config.yaml
n_layer: 12
d_model: 448
n_head: 7
n_kv_head: 1
head_dim: 64
d_mlp: 1216
vocab_size: 8192
activation: "swiglu"
norm: "rmsnorm"
norm_place: "pre"
norm_eps: 1e-05
positions: "rope"
rope_base: 10000.0
rope_fraction: 1.0
qk_norm: false
attn_scale: 0.125
bias: "qkv"
tie_embeddings: true
parallel_block: false
init: "normal"
init_std_qkv: 0.0214
init_std_o: 0.0
init_std_up: 0.0214
init_std_down: 0.0
optimizer: "muon_variant"
lr: 0.00591
lr_mult_o: 3.0
lr_mult_down: 1.5
beta1: 0.9
lr_head: 0.00692
grad_clip: 2.0
warmup_steps: 200
schedule: "wsd"
decay_fraction: 0.781
decay_shape: "linear"
final_lr_fraction: 0.0
batch_tokens: 65536
seq_len: 384
doc_mask: true
z_loss: 0.0001
train_tokens: 299900000
steps: 4577
dataset: "wikipedia_en"
MLP neurons of a small language model. Each row is named by its layer, matrix (gate and up: input weights) and neuron, and shows model dimensions 0-148. Each number is 500 + 40 x the weight over its row's rms, rounded and kept within 0 to 999. Numbers have three digits each. A neuron's up and down rows have the sign that makes its largest values positive.
A block is one neuron, or neurons of one layer that tend to fire together. Before each block is what it responds to, as a language model described it from the Wikipedia text at the highest values.

Mid-word fragments in names. Inner word-piece tokens in the middle of proper names and rarer words, such as Pri-en-e, Vladivo-st-ok, Con-st-antius, envo-y; also colons in infobox fields.
L2.gate16:465561499474519540515508521457508435524427514530508526536495495539518457456473420467460470535457543489479482442521490441502525480552421555517490454565546491473533475508495466506448467505436431565486462526557561567498550512470523523460537498485446469500497486481492493487497514566443468458462459524458531510494506470557441514499476522543575464527481540504511491511476450509538428482466499506574520520530406577489481509486505558522565506486501481522
L2.up16:499554550493527535444402547446497458565505534493480549478484492468524490463487497504455455500489527531492470451557568419454505486522461444512487526467518500516465468511521501452526481480531493523480513438469559515552476483483543487459523472530508472496490533510526485447404557446458517516506387499532461511501476525543484543441556458461521534508561547479504431551571500547528415510468487558591539550454427542522516561523581529514525489477547448503
L2.gate211:546481456511508516547551505493460512531477517558473530557389486525541465476488463439506460536449540495432418511457495549425535494544533511452514482494474492477478443566568544504575452506456480502523516505466503473489487426500454460519483520526482520520518510472484550539543476563499530454477555457578469542463427436477509571407480524533511524523494522498469563477475541526545442522491470507557532512504516508532510547491509526472561456463501486444
L2.up211:452516471442483444528506539522487515567571488509499508477460536464499492469462479522453421509532524467499507542519495408472483532529473542521498463555463418529500457577461527537532520540545488523461544458509517433531531415548561483474472519534511524502424470475523503450487589479475528551455600478515496514468519581517445523516497496467483545493568488492446495558519530522531413470538511502433449477547475516529479478473464453562488521474504497463
L2.gate560:477508525457528514485489479499508553499439540511491465568552530438487504511518589527457508452472541347502509520513518551546518537539518509557540436493508584473487495466495580435436545435477474560506520496501501519529466486529517512602475488454509519462513580473559453548471583459481562463546503552595446520488505503418503553482451481451426516431530461562575540520537567484470475485460509517559571511533476482545459485531465467551480543509484537477
L2.up560:505458474468513611471489551534532483513529501499476502480529561441478529537492491450473503519478510480532493502422438514455525593443497515532567537405499509370500480572486450483450547453525530519452574530481523547599478521491479575510469466494492512467489500545481522491506505503518515440480512492536541494495463473433431509570463466506445494481543481531443588473492508509453539523378458465548562506448544454535513433543430526464416509488455514497
L2.gate876:469449536513507526514505455466467485492456443491558492534477454457493489537515499529516483467530522474549432451505505497450497502527495518545494465535503409431493472489465536471562459510505483528437505479536477424545489467489456476474508432511545530468525548501563547490485531458520455432474556447530554519504554473493538563514441547532424477446490507456471461467506473558460498513500495536503489578543557598482501462468489552461487486587490483546
L2.up876:505518469487468470568559449453520537490427541422550578518515477530479481534409534525510540545478482533555433478542528491481494468432464506452492515509557506473472472470513489515520530429505525524501532439560466457486551445463504534484509449462551485487481544479577603466520541484526548435477559471512515507530510524522444531520406509489557512515471503583520456435486457472450520511497541574509493494582485579566556534506390486432491500494484439531
L2.gate1025:450487506518467515448500451531436470448479477507549477475489491536447488519477470526457525405502547487508554484509491551468518510508566577510471467503448505521469466485532499461555456505477488536420452546533504477520528520522564462510476535491529471456516521470490528497494510509610539490394517538509493501554562472507502531534543443483526506571518534518510518458553547434509473531568456501557526497548534556502546577483500519511489516498534519462
L2.up1025:493557515522500503471549528513483510488432439454459580474532513554506433515456502493495511494514503461474457489505574456467492497479413589540489484518518500518483534509476479501511537479582557551459538612528575484517490538478445412498516428494563503454474471467457534494641572470546508496511520434512578498469528433485478592494459413492490492484458505400472555546481492455511544502526549586457522493583470514512491477469403509597585526463523502480
L2.gate1097:506485471580421484469487509497495475473533461583472454522477568494502543480491532546461531529551537416522547354516518440481492427484450564459504454436513493566444500457474498527453481480481449523455507449503502519565497495463563439548498445489539466435566548533538556642485558534513501492498573435473495523586543485539492462421539495531496539460477459527471462479472481502482448589503562522468526482543485510526482575456489507604436523471501433491
L2.up1097:493492554472447463432496600482539474484535477523456514489465482516459452469422530579506549498516523458521490442495501521455492516531520535584493425444558435526529473434478489539492496512468554546528505505524495483557490516465506525522567484433473556495493520448524548442486520543535547451442508434518454494530557460573491472529484391553501574483461492576484452524508465556498518499494491531503510507544439552476518595489499534473466511533447532521
L2.gate1106:516520516518561536460505543439478558517502435485442535490415535610456471515513545467546544434519468550485480558495526469504541471523498441486457507523569419444503523527465446518513509454467470510517488525496453434538520471495476490463461451536513556499556501459565528537498510470517586492512579455498485527472498443554467515503536587560510527433503461488497519463467458576547486534438542495564510507399524533487499503483473503526486478542520447500
L2.up1106:422522489432509605468507505483469503472471492536501524551501463511536546513565487501485559472507598496456529561537426539494382557438477512513507521474582475467461428494480421484448517463490536430482503508489475481537468526448476595489593560514588479525562530505551519535474542551423512499553534450517513498481530530504510488475473428534550458489491496488488491490543453518479506515474553584559415431556477462492468455484508452460473571532484523474
L2.gate1207:520466552515483466527559536474510503526451503514574475507569463537433528444536462512484486403538532445584550514400514462489475506568559520457508509557510449516430504510552541557570529535420555509542480483488466430495498549472537507532543517523538541550466536434498538472551471495518483517511453473492431509507482481496496539478514482479561488473504471486459487532547422525509543491436489517616449475592450496450527468505540573517475499496504565518
L2.up1207:507461498462552495435517496563434564545474522454579505494459509501437481475521539496424550466486590530517513494543502403439480513526606505536479539530488464448493523469576510567435427502524485582440492573486498480494539551518563531432502454509490537519537530560455554450524560504511431388501532473532503548578499581538512519495454585488482534493514510473521492425502487548550557531471577531535523497507515470545546521503552480537414465465522394522

Word stems before suffixes. Word-initial stems or prefixes that the next token extends, mostly nouns before plural -s (tree→trees, train→trains, water→waters) and "re" (reissue, recreational).
L2.gate4:495455454496443492594513472456501476478508487500525484465572502536529468506501459529530533406449552446468455499494495495517452457543535456518527450527523518506425455533501451525416427478460540539436512558483488479504507504423571495551558490408482465537485489454484505543449484509538452472490550409502479571493543498442496552493520473447530470510538528398475514535539483448483497503467533522512497439434525509517480455508501540485435460508489498533
L2.up4:521473526547491509536508475429488476489488483491449520470492443500515488560473478503482562491472485474482510544468469493522522501499477425400492464494456490500469467478506478440457511548477502499465479507509512505547494514471505480539500561548438503529534528486506541519526475534494420457507514471441474554509538424452554492562428471421472475497588534455441434516494465498416525453489508428485453481505574484457497471474468581564468513506451513506
L2.gate73:531541502452539510491555479440493494479516506489510482509518444473466479497503550497492487506504540488458517485494568449483438434486506475509413543541437497579517481443442422521557520505378490540466520496570527474561495491402467487519506452414543471489531449504508476429464489497546525471501487489473492533570448436469514533567412491443504517498467511517524491527573498530437559545551473524534449488494454520485487409521492552461549486533494471579
L2.up73:455473483448442586515399431520423427509453548443535451517431496493447501455503466531493468414471515516503472441438472503493558410437551551463511468445544545461511548450512528510492530505455504524486539537526437536486541499496453532491524458441549482560535535519495522437538505558592533508505417547502537549568529412483578510585544513539487528504476538496533537439518505550513471517543504545471473494442449517518561464519475494581510506496517477475
L2.gate448:471448530463476584528518523554462517509530440502410472513461478463540497540395504519585539452567548460547484552493473512573420492471437526511466539509495568471541495548487577498523446563493515556518512501515445492458518500522552471453547547505566462450563496492480493468595456490463503435436484491504520567484509482493533512518485554529493500511519454533556474502487516481471446486490545523561469449531612535503532581509520475522481511498501536488
L2.up448:504492484514495516484495435437543462480592493465497464522507527549578490572438461465464564527548551536466510490564554552540495525490566487565499485434520530517541491544504505478541565550522471432529504429470416467484529521499563505437449525457467472525514441435520519473491532452460438435518541514453496489469514516457488428502504484513556505417463450509517469513495516433526500500518528485478502457542538518462514485482499513547475491497482459507
L2.gate499:500579475514555557400480486446468507519506510519513514523441490462486574519566486579553462449469519516460486560525520465427422473484492461498523504517526458516531502559487446477478482492464516527456456537498498489438464550508476436485503511531509501555522571466515438529426478505441496474537508435526553478464439463551491525512458550512504453498481526507560468502500452447499483455490492534513450443523531534480473489456544470475456563513525490413
L2.up499:437438542410550549526446510421507538527480495446521586534464450462447493579537552522495500590523516474541472434530500503436482502466459459412513495499513501471528559478453501480542587474437487555526488400533545519523479444550467509542482489489491439546526496456491504466496545522494551473483524570462474461502480468487493522492460508505517434464515486442528480489494440462526492512493553526506473520562509533613436507426450428527457485444437466481
L2.gate783:523504477553533465513501486516514543461522546508541515489542545474532465481543499537445477533512496582456426471525471537490507468534484468532528442454514474476522439545443485467593507492439550495510557472427425479523550526547451510471474556547533462485568408586469539500544540473433441497490488504439540545527481550456474472554495443498484436496557537574498431551466443457530481479478391500500501504561471520477550516453520534481434494515432417523
L2.up783:517524475462449517486526462518472540478479537456576445500577445499398448501504510507469517533506474564547531450445465533539458481495433562433477531486524472499448423472493559453498441533435544524616470504533510469502461455395479536448393455520520515436439453507464531500434439473454465506416524548504511539443470534480564464512506487514471564560545485483516533502541478485493514523486525422463509466459464450495466561484540520474461460485462566513
L2.gate859:588551473475418497493464528530509485532416468564478439598510501523518498454517493451496480502402478552551429524488569508542497533503537530576523510483517508481582509457448431482505457478440448536549526442490475524493442516557438507459486535567526439529501470551546543559516590563542501464488562504535475468411431459475499448518505529455503479515470460495610546591526530448468438499513467508470432521496464532426519479462543536570499492588534550524
L2.up859:515531498453490526440493498474517521425529487477465521577518504424485556501534499534435427541450544563582483510478509500483473510457537515536528515440541485502529496466499481529510420455415481507549571468520544545457466508635543425419457499511521476499511520519475566507577576508517542546514520493492536495459460482470530524495600480565517482516536551525551527554438488478518488456534476446519486480481523541500539496436488482536578529513532505475
L2.gate926:553448466495540562513494506505421508563500504468516467459481461514538491497507500472484516526524491505515471435494534487539529482409546508530487507604510502469503476480432463520532525453479499489407478507547508499495504501433497429484441403511570487577478548475545556503485559490506530482481528512535411430501455467405447420472442524485494489564537470526490487412466497567494551463514466531400523559490563509546538456429440559577508489468536466534
L2.up926:445517486557519489485493465549532478509558557478500428527537520457526567524542454516532508542489508556492431507539507464532500439522458534500477529588505564495415479469524493547554523538523539520617508466579548449492489576484509494420439554531489418504436529498592554447560459505532571544407485501585427456501501506501460514560527522499498522473504469494539476540501494455546497422543491475523478435531471512450438485495530564528455456513580564503
L2.gate1057:497531507543487520434505538507459519417571459511477462584474472488524533484447521454541509441440478531541493542448534547419525408459523427521416487625452489494480509538524483486514535451474512447473506498472530549553511482542418475490459545527520559457486484488434493504560403557518483518509445497529448436476579590548460520555547529448444569479482542464475545501468536451447473573517510559489530573531532569476481511513462518515477576496471469497
L2.up1057:466556508561499514444515513512567533549489510490485514533440539535553534508489474492482482537430487551569501518540498521500552474493532434442502488565487487469544561503510485509501500499481493521524551400477593528501514529497470503545528571527526562533460563522381519441553536552498480451533500490550505507475503505524562515526503570550462509485491508485488526498476603487448437472509503500528485557509583519516528522545455537475534475487477485528

Word-initial prefix pieces. First word-piece of a longer word split into pieces, especially ro- and re-, as in ro|tate, ro|mance, re|plied, re|legated.
L5.gate247:535443548540492603445530450539581523522546454531560528466489462524512487448454402470481577517529504590452556488573492475504532506484457552501519443485490472555537537502550475485552514506498503456469507529480432485472525500547574516528526511537500612538487443585483515466468496566493507516532569475499503534573488545551516525443519534470537527524468518446534566457520529463509528432478498554475485517492466544490572478574518505430474526499436484505
L5.up247:584549551456600519479578406446509507449447507447522532540538474492475533545496510574485561503529488509502482526513504472448550567485491509529514496469460475589488572555553479486557522565529473529471539509556470500481491478532544496487554488458542566548494532454492509445527488481508474474553530538410421500503506510480471538519482564494593496569511442487543557522546506473493505434561529468492517552533477474579518439598448505510447487511519482524
L5.gate271:471466496479511469489444525414474534464558523464531452515474589458542499465544514470524580545505528494394454469521482474642476485498411505515572499521591517468524475544549475554560516500430525459454509476517419555496480485480520454488412551510549499513522515524562494544484449518537456535504491454548493482543506547478494552504381532501527492438473501499485517508451549484506475529465500481469468482514506483532457502453598484546542504507467537530
L5.up271:510483476458529541541472467545531482483464474517514461475452446449464418542552476515551556518552571473450446415469451492549531527499453474463588555531558559486502513495530458521477522470469501567495522477492518545447562546507497458488487484569464545430535480413480500541515541482516524512455504487470484533550531505515547548474479480505527377391490497522517528541440531497498530477565491464474449510520464480562532501583479471472569498441520480473
L5.gate279:473442493516508555540533489491490445499545417452509491491534538490602467474468481560551460429495436471577487442501536449500462446507455559410509523505538544514507548530455511467484517516542537532508495511571562572425518556530528500451477532551516487519496485508448510518488425491530459473384448458500515488513518476484580570527457535538573472476500502507481508548565542500512529484377493535438531488514471406550458539453525472504491509571572533499
L5.up279:504526480421533527441485507575509434490494457498518564540514469538518476501481493499483504526478480499505435488499511495461492464560464506481540548506511501534486520537448477463473509471519566452476519459524448537494524540469522520478521413498543565528518535485423529487518495468412505424464584478484522541501498513494543488547501490490468484499507507538505498474527419532475533457470462473482506473483487374519499538521456538585521458491546453629
L5.gate333:494434491511571482445525447515486515489515534438460503462472449468491483475549526566559483409466517494505501383471515505454488510468513474476562493497450530485514464498588538408513475474480433491485464505569505499446496558560473549452536509582493462505533526557510526466475509501494530517490478536526491451552505477570509516474555487506465489458525516481497438499507488551571416470494490523490527465490477482474518460455594582479554474547500512458
L5.up333:494484475485512406461433453444468497453460458523540440446502542498439539481540458514456540443408508478471491429463478528450482524490536548482575467458467482553496496518528469490487480485445497487470543486459474414530514448528446455505561492551493441511479532594512464455465477483477526576507523401465562504487539473486552525518473501446521502504564468502527538437454486568505561478432523429528499526487568500445522462436469570524505405565498464509
L5.gate356:507429512544510506549467473515499512499454539498497559514514506515507537505441487481549503535480488510487452507526499493564455493443529431446547553517507531566539501468492552498462498470433407523519535508550514581533521534482556448523502530524450507442476458553483479590497546545531558462449561526418492473456441464489475546450419573568505525563420475503532499489555504536541487548447535467448489541481554522449529533483534634523493463529505431506
L5.up356:397454495521528494564437608475546502486481451479479526559573508507525449477492515512493406516422506482425470506533576488514511516508491493372478451465486522426464479443430547527470574502531562528459479469538498539471568510457525519486472589532479511402466439509525451542468516472495504430466483533494503516535540449516545452494475579491540545505506404491527460443548472552455498486513503520462535519486494547429533522490513578508468440440532454527
L5.gate614:558564561462522500482462486478499529528501548571446441428419436492498502541464529564541501483523480465514501431526481440479500469419453453410467499507522494545507523522473459520511526502459435547499599536522425455492509528475525443547542480466505513535500508551484481408456434450520484511514525531513494563542436383455492514550451529512493439460470497491491568495481487498605481458433497503558493475481476470411522481487498483559498496495527526532
L5.up614:595452521489528541469508537518420585540508497478408520458448524535544387510534536530520491525529453522482492462544403492499470516479537498492491511539502469566518467566548463449514482462473496505429617543517457503490479513387491592493442482467436426545457496559447523461512484521549509419529460495550504521509509472532447465546536528498476532450490504483486502570510552512494548474524490469474473472519603489452577445535524500486589479450470563480
L5.gate888:463494449477529530482604538486523404484422478563432492517542537570527502531460662425592509501565509487526517516481520542585544479541534476555486526454496562573555468485512527476512474450511481511500481508480464559508543461501484440512531525500575444527513550486445452470517387551564514539497447582524466392491560579428482519524480526460495523513534461515500498519456496449516521567518484554490492470556483521547531497459423524519469509496498521510
L5.up888:533559523474511569526571497552466519489453478477553502540525508433481483476464548536529510460513506460452435483510538492485512489461465512505445552531541508478457515506475531543523510481505489512526496471536421514459477554473508489538481536498533451536554483567532537427507486496487492518536467490547488517535500426499487499525491467470512425478449560500448550490507543500416479558431496491512518546521452449471532521480487528443601513506475456495
L5.gate997:514531539413485481468501486495535505536487488476484513502514460461520519478452491550482485503518527497484426496586447458459480447457492448417518402581459535520597489514521453392448462522447442518465525502469456451505510474501476526526467514531461470548467554508508531532410476547450552539535497535471446493519515509491564432480541478491508467500457473525486510547581463466469514492554579502426495518534518472418486498460569525506512489458491551499
L5.up997:502514458473497459564520519501470496491487493514451530538490414503515544474474501509484477446604508548510441517565470538496414438455545483449490465658450482534532475461505505454499494571391465463388481559511509531534492465615470585524487516502470513557493497466567574511456481550475546522533480552466508482419532525507549470442481524482534462430490437508514454556561455485440508490505551566465520521479449471492522499521553541461479467466475526464

Career section headings. Mostly the word Career (sometimes Education) in biography section headings after education details, plus scattered year digits and stat-table numbers.
L6.gate637:482517494478524454498438575531508465448469507515533477501496493473521500435509471531522560495545523462538516484529482489518496408496491465504462501497494479525478443409612507436532547482458503465399501508556526576437524584451508504500491468560468476573516486416497463505457430544538425520482535528534518484545513470512503445511470518524579426563574397483517478523430540500484484532472468480518490477502595508488508490546492491439549503448478523515
L6.up637:552484468505474503577496490531539494464488520440508489449411450470486481437459490508456442515470522538463445458506476504522468547504502467493512478485565413541495488439470529459495496521454455504500482412514553583471417505523512515555478463509526526504517505497459571475469466467482455526492498445540436528529456438465492451473480485500597538519461487572429500512494477575492455486506480495495496467427529552525488467545508473536544480488396496464